Part of a small language model's weights.
Size: 12 layers, width 256, 4 heads of 64, vocabulary 6334, 15.9M parameters.
Architecture: RMSNorm before each block, rotary positions, no biases in attention or MLP, untied embeddings.
Training: 1084M tokens, 8271 steps.
MLP neurons of a small language model. Each row is named by its layer, matrix (gate and up: input weights) and neuron, and shows model dimensions 160-255. Each number is 128 + 32 x the weight over its row's rms, rounded and kept within 0 to 255. A neuron's up and down rows have the sign that makes its largest values positive.
A block is one neuron, or neurons of one layer that tend to fire together. After each block is what it responds to, as a language model described it from the Wikipedia text at the highest values.

L8.gate70 [144 119  95 179  69  95 116 133 154 158 103 153 118 102 137 155 167 145 145 122 150 148 132 121 209 115 101  56 110 111  79 115 103  99 123 120 145 103 162 129 141 135 135 174 139  87  38 129 117  97 124 164 121 135 154 131 197 109 109 147 163 129 107 156 179  74 101  88 128 200 129 127 130 116 135 172  41 182  64 156 139  53 126 128 131 119  59 192  84 172  87  95 104 171 139 170]
L8.up70 [197 161 126 161 120 122 126 140  76 100 165 122  63 111 137 177 147 114  91 164 114 202 132 133 169 176  55 146  80 167  60 111 100 127 165  79  98 151 135  85 165  91 151 147  67 149 134 136 132 123 137 169 166 155 149 160 146 136 124 103  99  77 165  98 201 101 125  64 125 153 166 146 173 117 173  87 103  82 181  86 161  73 141 176  91 122 124 189  93 128 109 155 114 116 104 100]
L8.gate383 [196 182 131 194 122 146 121 129 117 132 105 140 122 144 131 135 115 157  83 107 132 121 157 128 122 160 144 104 199 110 129 175 111 104 106 104 159 148 102 136 123 123 187 121 142 166  93 113 141 111 114 156 129 128 188 103 152 182 142 202 110 110  77 143  98  90 114 141 144 182 126 131 134 143 177 159 105 149  88 102 125  94 149 163 114 145 166  99 168 135 193  48 113 132 134 166]
L8.up383 [125 141 132 137 125 117 109 146 117  97 129  96 103 159 130 117 150 114 116 139  87 133 129 179 141 119 124 117 152 124 124  93  74  99 113 147 128 147 127 122 119  86 101  67 120 165 101  86 138 158  69 142 114 153 126 136  95  94 161  93 125 137 104 159 169 154  48 119 120 130 153 106 117  95 151 135 150 174 138  85  49 113  97 103 118  47 117 169  62 159 155 184 119  97 173  97]
L8.gate422 [131  82 143 153 141 139 105 151  97 134 121  92  93 159 122 136 133 136 149 116 132 177 147 121 178  95 151 139 166  60  87 164  92 124 119  86 161 121 111 105 141 132 184 140 143 122 188 125 106 147  94 100 101 113 130 127 176 160 105 162 125 108 154 125 127  98 101 112 108 105 112 188 113 101 137 129  88  79 131 159 137  97 175  95 112  70 124 162 169 188 159 116  81 144 125 157]
L8.up422 [130 100 152 158 114 158 114 124 161  90 140 123 128 133 145  94 182  77 158 147 124  86  96 121 107 135 135 159 210 201 153  88 151 159 133  63 150 112 128  96 107 166 127 102  92 168 109 149 114 131 111 166 113 119 136 162 131 159 133 115 156 103  91 137 120 127 160 164 113 109 138 126 148 155 164 164 159 176 112 165 119 161 112 138  91 149 128 190 105 115 141 128  77 153 121  92]
L8.gate457 [103 175 139 116 184 140 160 107 139 123 138 116 111 123 157 129 129 100 179 144 187 174 159 181 140 109 129 126 144 104 116 196 120  97 128 139 127 219 166 141  89 175  73 184 146 108 123 108 163 130  88  67  65  91 152  74 150 165  87 159 129 185  90 134 174  89  69  97 147 212 107 138 139 143 127 162 113 115 161 128 135 144 118 187 101 100 161 100 145 103 145 115 110 178 128 154]
L8.up457 [ 96 123 145 173  89 135 193  69 115 141 177 124 121 171 112 129 132 155 138 123 146 157 125 118 140  94  91 108 136 178 128 210 126 109  91  81 110 124 106 140 126 177  81 116 194 115 115 139 153 176  85 148 119 127 130 125 144 134 112 153 168 114 134 116 153 139 144 166  92 142 120  68 136 153 138 119 202 121 107 165 114 164 165 149 166  95 154 170  90 114 129  78 157 125 121 131]
Responds to: Year-initial digit 1

L5.gate77 [ 96  88 101 133 121 112 120  99 194 139 172 123 102 137  89 149 112 149 106 136 173 100  62 124 179 138 184 127 107 141  89 143 120 113  97  69 125 132 128 135 122 103 132 113 116 115 143 111 134 173 139 131 198 121 145 142  59  97  85 148 132  51 169  92 172 113 100  96 154 104 103 149 138 147 100 101  66 100 127  59 107  35  94 125  89 139 156 121 148 141 175 143 112 125  53 120]
L5.up77 [118 135 151 183  77 113 133 119 164 131 100  88 125  99 156 204 139  92 161 181 170  60 112 188 116 100 157 154 131 156  82 167 106 154 112 157 146  97 122 140 104  98 119 181  83 132 163 115 142 165 134 149 117 156 157 163  95 106 128 191 120 138  81 134 117 145 115  93 141 103 145 118 152 149  88 132 142 114 187  92  59 155 107 111 165 150 154 156  77 110  82 138 171 156 104 102]
L5.gate250 [161 167 135 176 126  80 106 139 134 149 133 170 147 116 110  84 146  92 136  91 141 135 146 155  92 106 126 142 102 135  85 195  90  80 171  98 176 172 170 126 122 125 150 111  70  75 126 139 157 125  88 117 159 153 142  84 135  79 111 124 107  61 159 140 132  79 155 130 140 144 133 102 148 138 156 126 133  90 153 147 112 118 110 161 122 102 125 112  54  83 115 170 115 153 180 107]
L5.up250 [105 146 134 185 154 155 150 108 120  95  80 102 100 145 105 173 129 124 145  59 164  82  81  97 143  84 143 109  58  92 120 129 103  49 144 118 157 151 142 204 147 121 142 118 100  89  80  80 174  81 109 117 162 147 158  85 147  69 101 109 162  83 119 142 117  54 152 126 150 144 117 145 133 105 129 115 106 107 130  95 151 113 116 118 140  62  89 104 100 102 102  97 122 149 146 126]
Responds to: Year-initial digit

L9.gate113 [166 159 152  80  66 140 148  94 148  83 118 147 168 146 144 124 167 127 114 168 129 158 156  70  58  99 111 109 142 144 158 145 162  80  96 108  74  88 135 137 101 149 174  71 131 157 131  94 126 135 177  69 138 105 140 181 150 102 133  92 151 128 166 119 113 145  99 169 154 113 161 119 153 138 115 154 173 154  83 151 133 155 174 103  84  92 162 135 126  98 107  97 142 143  55 114]
L9.up113 [138 171 192  99  82  74 120 176 107  54 120 123  99 138 112 152 138 133 146  96 178 166  67  82 199 148 139 138 115 142 133 157 107 104 158 106  97  76 105 105  70 154 208  56  91 181 112  97 135 135  70 125  74 167 108 135 154  86 104 118 178 112 158 160 135 115 107 179  72  96 127 114 122 139 128 110 109 168 113 139  60 145 114 157  63  98 107 158 107  99 150 179 120 117  84 105]
L9.gate186 [118 149 141 195 177 133 122 156 166 121 172 146 112 165 145 147 112 177  70  99 156 170 119 146 126 159 141 110  74 101 107 112 148 139 152 102 134 156  87 179 111  80 121 183 122 109 183 152 183 169 124  90 181 132 159 104 149 112 168 133 159 136 116  89  94 108 110 108 108 182 109 114 103 111 139 116 178 181 146 146 141 128 110 174 123 108 164 135  83 152 174  95  46  86 165  91]
L9.up186 [138 113 102 144 129 164 154 119 152 167 120 163 123 162 121 150 133 147 147  90 141 156 119 167 194  87 125 183 127 109 116 136 183 159 120 158 198 143 108 133  90 153 130 158 132  64 152 160 137 183  81 156 114  89 161 129 101 101  89 107  99 182  75 121 139  71  99 180 138  77 128 152 148 158  51 131 145 146 153 101 141 184 111 153 163 186 167  90 118 133 129 144  87 107 134 143]
L9.gate291 [ 94  80 152 124  93 107  99 128  70 114  71 164 138 165  90 132 155  44 128 130  78 158 140 125 159  71  78 138 102 121 111 135  68 107 138 183  99 128  98 128 123 106 153 119 137 102 118 120 155 123 118 145 135 122 124 130 131 101 113 147 113 119 147 133 134 121  84 103  92 102 138 136 166 147 120 142  79 123 117 125 130 169 127 154 139 153 166 123  97 146 123 143 108 132 118 138]
L9.up291 [ 96 191 164 130 135  73  85 102 141 189 128 128 124 165 167 106 148 189 132 125 101  92 178 153 119 130  92 137  83 176 140 149 171 155  98 138 153 106  96 124 162 158 150 186 121 128 135 144 101 159  60 139 168 157 121  96 180 169 100 107 187 166  86 116 149 170 133 116 120 194 186 100 163 170 147 114 119 113 156 181  63 132 120 184 119 142 145 119  57 155 174 140 192  83  88 132]
L9.gate473 [ 94 161 152 113 129  94 120 159 130 111 108 151 179 163 145 148 144 141 146 112 183  91 135  94  78 147 156  71  91 126 162 146 128 167  92 149 126 129 138 105 118 155 148 133 205  87 110 160 160 117 210  88 101  99 110 183 204 167 165 130 144 124  88 168 121 126 139 140 203  77 148 142 124 109 119 116 133 125 117 140 160 131  60 149 120 160 126 114 104 110 104 121 118  91 201 182]
L9.up473 [113 122 152 145 112 122 165 121 178  75 102 124  91 126  94 182 125 131 172 175 167 168 139  54 137 109  81 139 132 132 162 169 148 105 111 129 129 100  56  54 123 127 109  71 137 155 122 120 131 144 151  81 119 167 158  81 169 142 143 115  85 120  71 175 156 141  84 148 144  95 123 145 113 123 148 156 172 133 159 105 157  99 157 139 115  79 174  83  87 129 147 133  95 119 205 149]
L9.gate730 [163 106 104 144  83 116 139 109 182 156 173 107 132 119 119 130 119 175 128 100 110 166 146  93 172  97 144 131 174 137 116 174 211  84 114  95 128 132 133 213 142 145 164  85  77  97  88 109 136 145 121  75 115 160 160 110 150  99 144 120 115 142 169 154 137 148  82  79 132 168 145 143 130 111 152  85 149 117 125 120 143 189 162 123 137 128 182  92 185 123 129 110  78 107  91 159]
L9.up730 [161 125  99  89 102  43 130 155 187  45 173 140 113 113 129 116  74 134 128 136 171 183 142 117 112  77  83 140 135 116 170 159 202 110  70 154 170 108 141 157 143  92 173 131 106  95 164 113 172 141 194 143  83 120 101 152 140  83 146 138 141 141 152 184 120 116 130 141 200 115  88  70 133 106 101 132 178 130 134  94  96 136 130 160 105 124 188 128 173 162 191  92 144 117 103 108]
L9.gate846 [ 78 155 134 103 105  72 168 120  77  92 164 153 173 109 144 122 102 172 123  99 180 191 136 104 159  58 111 118 124 109 162  62 124 100 137 172  90 118 166 156 119 104 135 112 128 150 153 135 168 174  67 153 170 123 165 175 162 107 137 117 185 128 147  65 125 158  93 166  87 115 137 165 204 144 108 102 191 111 111  86 193  99 115 125  95  95 101 131 119 172  98 126  75 114 178 182]
L9.up846 [115 215 121 138  95  77 116  99 172 146  98 172 125 142 172 151 151  78 131  78 144 178 140 111 124 100 100 144 146 166 169 118 169 141 134 126  98 124 180 139 152  98 166 135 114 127 120  94  94  77 111 117 114  60 140 133 132  77 135 110  95 174 126 190 118 129 127 130 193  78  99 167 160 105 132  94 118 162 100 173 108 142 169 148 103 140 171  89  94 108 125 182 197 117 135 123]
L9.gate911 [127 155 120 143 122  96 147 181 151 174 151 221 159 161  78 112  93 100 165 110 137 149  85 139  86  44 129 100  89 126  94 156 139 115 177 124 177 121  73 127 135 119  97 144 129  71 114 102 202  84 163 117 105 112 111 137 149 146 134 121 119  92 144 136  98 123 168 133  75 104 177 141 128 116 106 165 103 152 132  73 174 166 135 142 114 123 136 103  73 168  86  85 150 132 124 131]
L9.up911 [141 123 142 157 182 169 140 147 109 137 134 126 139 177 112 137 118 114 185 124 148 125 131 142  93  95 155 111 112  91 122 200 112 107 132 119 132 109 128 141 162  90 142 108  69 107  77 184  92  95 113  54 153 129  98 158 108  95 128 147 173 109 118 111 113 113 112  77 170 104 132 160 173  35 137 110 174 151 169 175 107 136 145 153 140 155 167  54 113 159 165 180 147 161 154 157]
L9.gate1018 [136 158 154 144 106 144 130 150 119 115 121 110 149 115 128 146 135 124 131  82 115  93 121 123 150 110 183 122  98 142  96 150 133 118 106 146 131 138 165 146  94 168 147  71 100 154  84 120  99 103 128 132 129 101 166 115 130  97 143 113 134  71 195 125 106 147  71 115 147 102 147 119 135  68 135 116 105  97 169 124  95 137 128  83 105  86 119 145  46 142  98 110 113 106 126 105]
L9.up1018 [135  93 150  68 112  84 116 173 106 105 125 122 142 126 122 134 134  73 164 120 126  88 116  96 109 123 161  79 149 124 137  94 171  69  87 137  97 103 154 244 136 158 126 176 142 154  91  96 129 118 119 145 149 145 179 137 140 139 151 198 121 164 157 111 132  72 110 100 125  88 173 163  93  78 121 174  76 147 142 141 102  40 112 145 159 143  61 110  98  99 102 110  95 139 104 160]
Responds to: Subject-name boundary

L5.gate8 [132  81 127 168 143 123 126 103 117 138 171 173 183 150 117 114 133 130 105 137 149 154 142 108  41 138 132  88  96 140 154  87 102 137  80 116 151 162 141 132 155 118 156 116 123  44  75 182 144 219 132 117  95  99 151 118  95 113 117 146 147  70 157 187 169 110 116 133 168  68 153 120 102 182 129 120 140 135  87 130 132 132  90 153 164  71 111 113  99 133 140 117 121 147 183 108]
L5.up8 [166 164 104 151  74 101  92  96 143 143 170 163 133 160  81 112 106 123 100 178 152 111  88 113 131 161  95 148 115 123  79  90 100 112 199 169 160 168 120  84 146 110 133  98  70 152 123 174  73 172 127 146 115 148 103 139 106 151 105 141 149 137  76 122 170 163 169 129 142 143 116 151 154 123 117 109 148 136 115 131  78 110 114 101 134 108  82 152 155 171 151 162 115  96 139 128]
L5.gate988 [151  98 165 133  72 107 144 120 186 133 146 163 141 196 134  73  71 158 138 115 139 199 104  85 104  87 191 100  84  67 120 167 111 103 158 134 129  87 172 188 123 148 153 118 111  88 138 167 121 100 159 147  77 153 139 184 147 103 115 143 139 154  95 113 117 103  69 194 132 137 116 150 134 147 124 114 139 119 160 111 154 140  59 143 159 116 122 134 149 135 150 120 100  90 142  99]
L5.up988 [136 120 112 119  94 121 160 184 210 173 154  86 122 112 206  77 153 142 117 158 152 173  69  98  99 129 166 122  92 124 110 124 119 124 142 137 176 165 140 157 190 131 173 136  87 119 165 154 103 111 116 165  88 194 106 132 156 100 157 159 122  71 131 179  95 169 132 118 175 149  32 193 125 115 130 133 204 138 126 160 150 168  73 121 192 107 134 184  84 118 167 149 112  87 143 133]
Responds to: Definitional frames, year digits

L8.gate190 [ 52 101  87 129 169  82 128 177 137 141 102 139  60 169  68 151  75 145 141 133 144 151 177 187 131 111 149 129  93  98  81 115 101 147 154 134 180 145 171 105 131 111 162 115  74 132 158 169 104 126 108  82 113 122 162 106  74 119 110 100 146 103 148 158 120 142  66 167 163 133 135 168 143 156  66  86  96  85 176 107 131 152 133 144  99 171 110 125 107 171 135 160  94  70 152 119]
L8.up190 [154 144 165 146  86 102  98 211 132 159 113 121 129 139 128 156 163 115 143  59 148 123 126 158 122 128 132 137 115 131 100 155 143 114 123  90 112 118 126 108 127 130  92 176 165 121 123 139  99 154  82  97 103  95  97 135 174 127  82 160 161 148 152 108 102 152 112  88 119 139 112 161 167 117 120 117 128 118 136 124 152  76 202 153 129 120 139 142 101 144 144 158 119 107  83 184]
L8.gate355 [111 151 156 133 105 115 111  92 126 162 189 191 149 182 176 136 104  58  94  87 141 153 133 129  79 153 134 111 129  90 106 150 180 118 163 122 117 150 164 135 153 130 178 148  77 129  90 115 186 126 133 108 121 128 137 149 117 133  94 125 133  66 131 108 112 118  64 110 170 177  91 137 194 180 137  86 150 140 125 128 116 161 115 141 117 143 160 150 144  85 140  95  88  88 144 134]
L8.up355 [109  98 153 101 162 122 193  96  80  64  75 142 104  97 123 147 127  88 131 156 108 129 126 122  88 167 147 134 133 147 144 125 179 148 103 141 124 124 127 140 154 172 140 129 145 186 128 101 135 168 147 111 131 147 133  84 152 118  52 151 212 129 158  96 116 115  76 191 149 110 141 205 108 103 101 137 136 130 135 180 159 116 128 146 125 114 130  92 132 146  90  95  96 113 196 157]
L8.gate421 [100 149  63 118 114  76 137 112 133 127 138 123 121  98 141  96 132 106 140 155 112  99 114 124 154 121 147  61 105  75 152 108  84 131  90  90 115  69 104  78 163 133 107  78 116 127  90 188 143 169 102 127 140  95 164  98 125 146 104 136 106 113  75 128 143 178 115  91 134 172 149 141 115 173  96  83 131 152  73 147 117 108 136 140 136  84 186 100  97 153 103  57  96 160 170 126]
L8.up421 [ 97 133 142 156 130 126 166 118 104  93 135 132 100 168 107  84 132 123 135 101 155 103 154  71  73  76 141  96 169 119 110 145 116 129 122  85 155 131 138 122 110 111  95 154 130 140 134 126  94 115 156 107 133 112 128 108 123 108  81 125 161 101 147 147 142 114  66 163  97 181 107  79 147 134 122 112 197 124 110 159 103  91 163 140 177  80  82 161 104 118 170 168 153 159 163 183]
L8.gate625 [133 137 110 108  97  95 122 100 164 120 179 116 104 110 184 173  75 114  95 136  88  49 136 161 158 185 128 128 167 145 154 114 141  84 146 176 158 134 134 128  67 170  89 181  97 141  89 147 147 147 139  90 105 150 157 133 104  80 145 158 165 227  85 119 124 189 142  38  92 126 174 106 123 159  98 125 117 150 123 143 146  67 113 114 181 147  51 107 134  72 172 132 117  87 154 146]
L8.up625 [126 202 114 114 111 185 130 107 143 162 112 153 105 152 166 164 127 113 148 127 143 112 157 103 111 110 148  74  91 135 133 134 155 121 149 145  92  88  75  68 108 143 152 156 130 144 191 169  93  73 113 143  58 134 146 158 143 145  76  95 155  87 158 112 165  87  99 159  79 168 145  96 146 102 108 111 179  89 116 117 105 103  84 148 163  85  90  74  50 149  74 109 120 113 151 118]
Responds to: Closing title heading marker

L9.gate328 [182  95 139  92  78 102 159 119 132 127 130 141  87 169 147 153 150 162  83 109  99 210 146 196 117 108 122 152 122 119 144 117 122 149 205 151 105 190 158 124 146 144 125 127 190 104 130 173 113  97  95 117 144 101 141 132 131 141 114 222 100 108  95  76 109 126 115 132 115 154 136 117 146 100 113  15 119 159 132  59 164 140 111 108 160 149 137 105 129 125  97 112 122 146 126 178]
L9.up328 [107 135 173  47  61 159 187 145 215 127  92 122 173 149  86  65 135  90 146  68 177 164 170  53  81 107  69 145  90  62 172 135 196 116  94 142 142 146  72 146 155  98 176 187 133 110 103 121 147 131 152 180  90 105 123 174 100 124 104 113 172 108  86 121 120  99 127 124 129 163  85 144 172 168 108  93  73 127 135 137  78 131 107 132 137 113 111  96 154 144  82 109 126 161 131  93]
L9.gate342 [198 134 105 122 143 123 108 157 135 125 144 161 153 140 112 125 106 165 108 143 119 122 149 163 152 149 135 122 144 203 126 134  84  34 149 156  92 125 108 100 154 103 111 169 116 179 138 130 137 149 121 180 138 179 156 130 143 102 100 158 141  99 121  90 132 164 180 149 132 132  92 107  87 119 101  84  48 114  84 120 167  79 119 167  80 142  94  88 100 159 165 143 132  83 142 131]
L9.up342 [ 96 215 103 147 153  79  60 135 151 142 195 179  73  46 147 122 175 141  83 118 127 188 145 163 170  86 106  99 140  70 150 107 101 116 122  94 127 114  75  79 107  98 111  61  96 146 186  99 143  89 164 142  57 127  89  93 126 118 180  72 176 128 142 120 171 163 150 147 177 146 134 163 151 144 160 111  65 112  92 133 107 137 140 130 116 110 115 105 157 122 171  81 193 170 155 157]
L9.gate357 [172 137  83 143  97  65 147 118 141  77 111 123 198  85 104 110 175 142  75 131 117 183 104 127 178 134 161 138  72 142  78 189  85 143 185 166 122 166 132 126 177 128 153 169 151 115 124 157 132 137 135 170  85 124 144 175 107 122 172 125  95 151 166 145 147  59 109 128 132 168 121 144 171 168  96 166  64 136 139 118 126 190  95 175 143 128 173 118 153 145 124 164 110 127 117 162]
L9.up357 [103 131 123 142 129 114 123 141 113 127 162 178 134 162 141 144 116  87 100  85 195 191 132 124 151 182 130 168 184 110 136 136 121  78  77  93 176 112 162  72 175 128 164 148  83 135 151 120 144 135 173 118  82 132 114 183 142 196  96 147 147  95 154 134  89 125 121 141 104 122 169 143  89 157 134 131 148 118 145 111 122 115 143 126 106 154 186 133 132  58 130 108 176 144  84  66]
L9.gate485 [128 192  59 145 114 172 175  96 128 124 183 120 116 147 128 157 167  61 142 145  96  70 125 125 173 168 169 109 155 137 118 134 145 112 150 153 127 170  51 143 180 116 166 128 156 144 112 205 113  80 135 124 119 163 104 141  95 139 100 179 124 129 157 134 187 163 105 100 120 125 168 183 163  86 130 195 137  37 121 111 181 102 105 227 126 134 170  98 134 193  82 120 133 143 144 169]
L9.up485 [ 83 167 136  99 143  81 125 111 151  98 163 185  97 136  74 152 120 118 119  97  96 129  84 176 112  85 152  88 102  83 111 141  85 177  88  64 102 110 112  92 131  96 135 101 142 141 137 110 121 132 197 151 127 210 112 112 125 116 111 149 110 128 107  91 161  96 161 139 113 120 160 149 164 160  82 165 139 106 120  83 140 123 133  92  59 110  90 156 113 189 117 153 137 105 145 125]
L9.gate556 [ 76 136 160 154 141 168 110 154 163  76 166 117  47 121 153 123 130 191 172 137 167  99 100 101 116 128 189 112  80 139 139 118 127 100 150 124  79 147 113  86  73 131 105 139 136  79 155 170 134 141 131 133 111 148 151 139 105  53 132 138 126 154 129 135 173 125  94 183 184  67  68 122 161 130 156  90 142 137 107 149 152 123  81 124  96 132 170 104  76 101 148 191 141 178 120  91]
L9.up556 [176 171 127 107 161 111 186 129 164 108 106  90 123 138 142 150 127 151 151 145 154  93 150 116 146 150 109 160 101 175 129 192  96 106 156 195 137 112 131  72 186 178  90 152 140  79 109 162 104 150  59 150 152 146 126 100 159 127 189 119 152  83 162  98 145  87 150 124 115  97 116  94 137 151 150  83  89 149 154  68  98 136 124 126 102 145 103 189  94  43 154  86 157 176 163 177]
L9.gate707 [149  82 124 138 145 121  44 125 146 121 176 112  83 146 126 147 185  90 120 108 106  98 180 137 178 109 173 142  82 140  46 110 137 120 170 105  87 138 148 172 175 152 152  83 133  85 168 122  85 141  88 156 145 140 139  86 115 148  93 138  86 136 144 128 161 132 149 119 122 199 123 104 151  97 134  91  78 109 150  97 117  87 128 152 150 138  60 139 110 101  87 103  71 137  86 155]
L9.up707 [215 156 147 157 152  99 139 159 105 167 150 180 149 110 153 147 137 103  80 166 115  92  69 164 142 112 131 139  85 171 127 109 146  73 171 152  71  53  86 147 190  86 128 119 108 191 134 139  64 137 153 138 129 133 158 103 142 154 163 104  97  73 144 105 180 146  98 166 135 164 129 163 145 131 142 162 131 108  63 119  92 101 147 130 114  90 106 123  97 160 158 135 143 127 151 115]
L9.gate951 [106 118  76 100 105 177 158 123 132 166 151 213  58 102 109 142 171 137 131 124 166 166 137 127 123 115  82  82 208 119 102 172 139  85 171 141 109 198 148 129 149 143 150 105 143 111 129  81 111 123 131  82 147 126 130  80 137 136 137 170  97 122 151  90  98 165 159 115 110 161 128 150 143 114 148  76 108 142  96 164  84  86 105  90  74  92 143 104 118 107 107 113 145 170 151 130]
L9.up951 [ 66 141 135 101 104 105 176 122  54 127 158 146 151 128 100  81 182 145 146 119  89 166 170 186  98 136  88  83 153  94 121 140 128 180 122 118 104 167  93 152 107 142  79 131 139 137 130 138 150 127  98 100 115  91 154  97 160 122  97 179 166 109 143 143 146  35  86 131 186 201 162 164  67 129 123 104 170 118 159  85 124 136 102  63 127 175 152 176 127 120 122 196 125 118 147  88]
L9.gate1005 [131 131 197 110  70 125 164  82  90 135  72 134 155 145 102 111 155 117 129 153 134 163 153 114 144  96 105 105  99 129 116 150 128 110 148  95 113 130 118 132 127 137 144  90 155 130 178 169 116 127 123 151 161 198 114 121 111 119 122  94 150  96 213 165 111 160  99 117 158 100  78 155 128 123 115  95 157 152 125 103 147 170 131  90 100 192 130 124 128 179 160 151 112 127  56 136]
L9.up1005 [150 140 162 112 123 133 143 113 189 117  85 111 186 173 167 114 204 109 133  87 194 118 110  90 109 152 134 136  91 135 107 137 147 141 146 113 108 116  86 102 139 102 114 135  98  92 180 129  79 114 101 184 154 170 139 168 163 125 165 121 113 147 133 176 153 155 114  84  95 152 142 163 132  90 175 135 140  99 136 157 132 100 197 147  59  93  95 115 127 109 143 130 154 143 117 132]
Responds to: Year-leading digit 1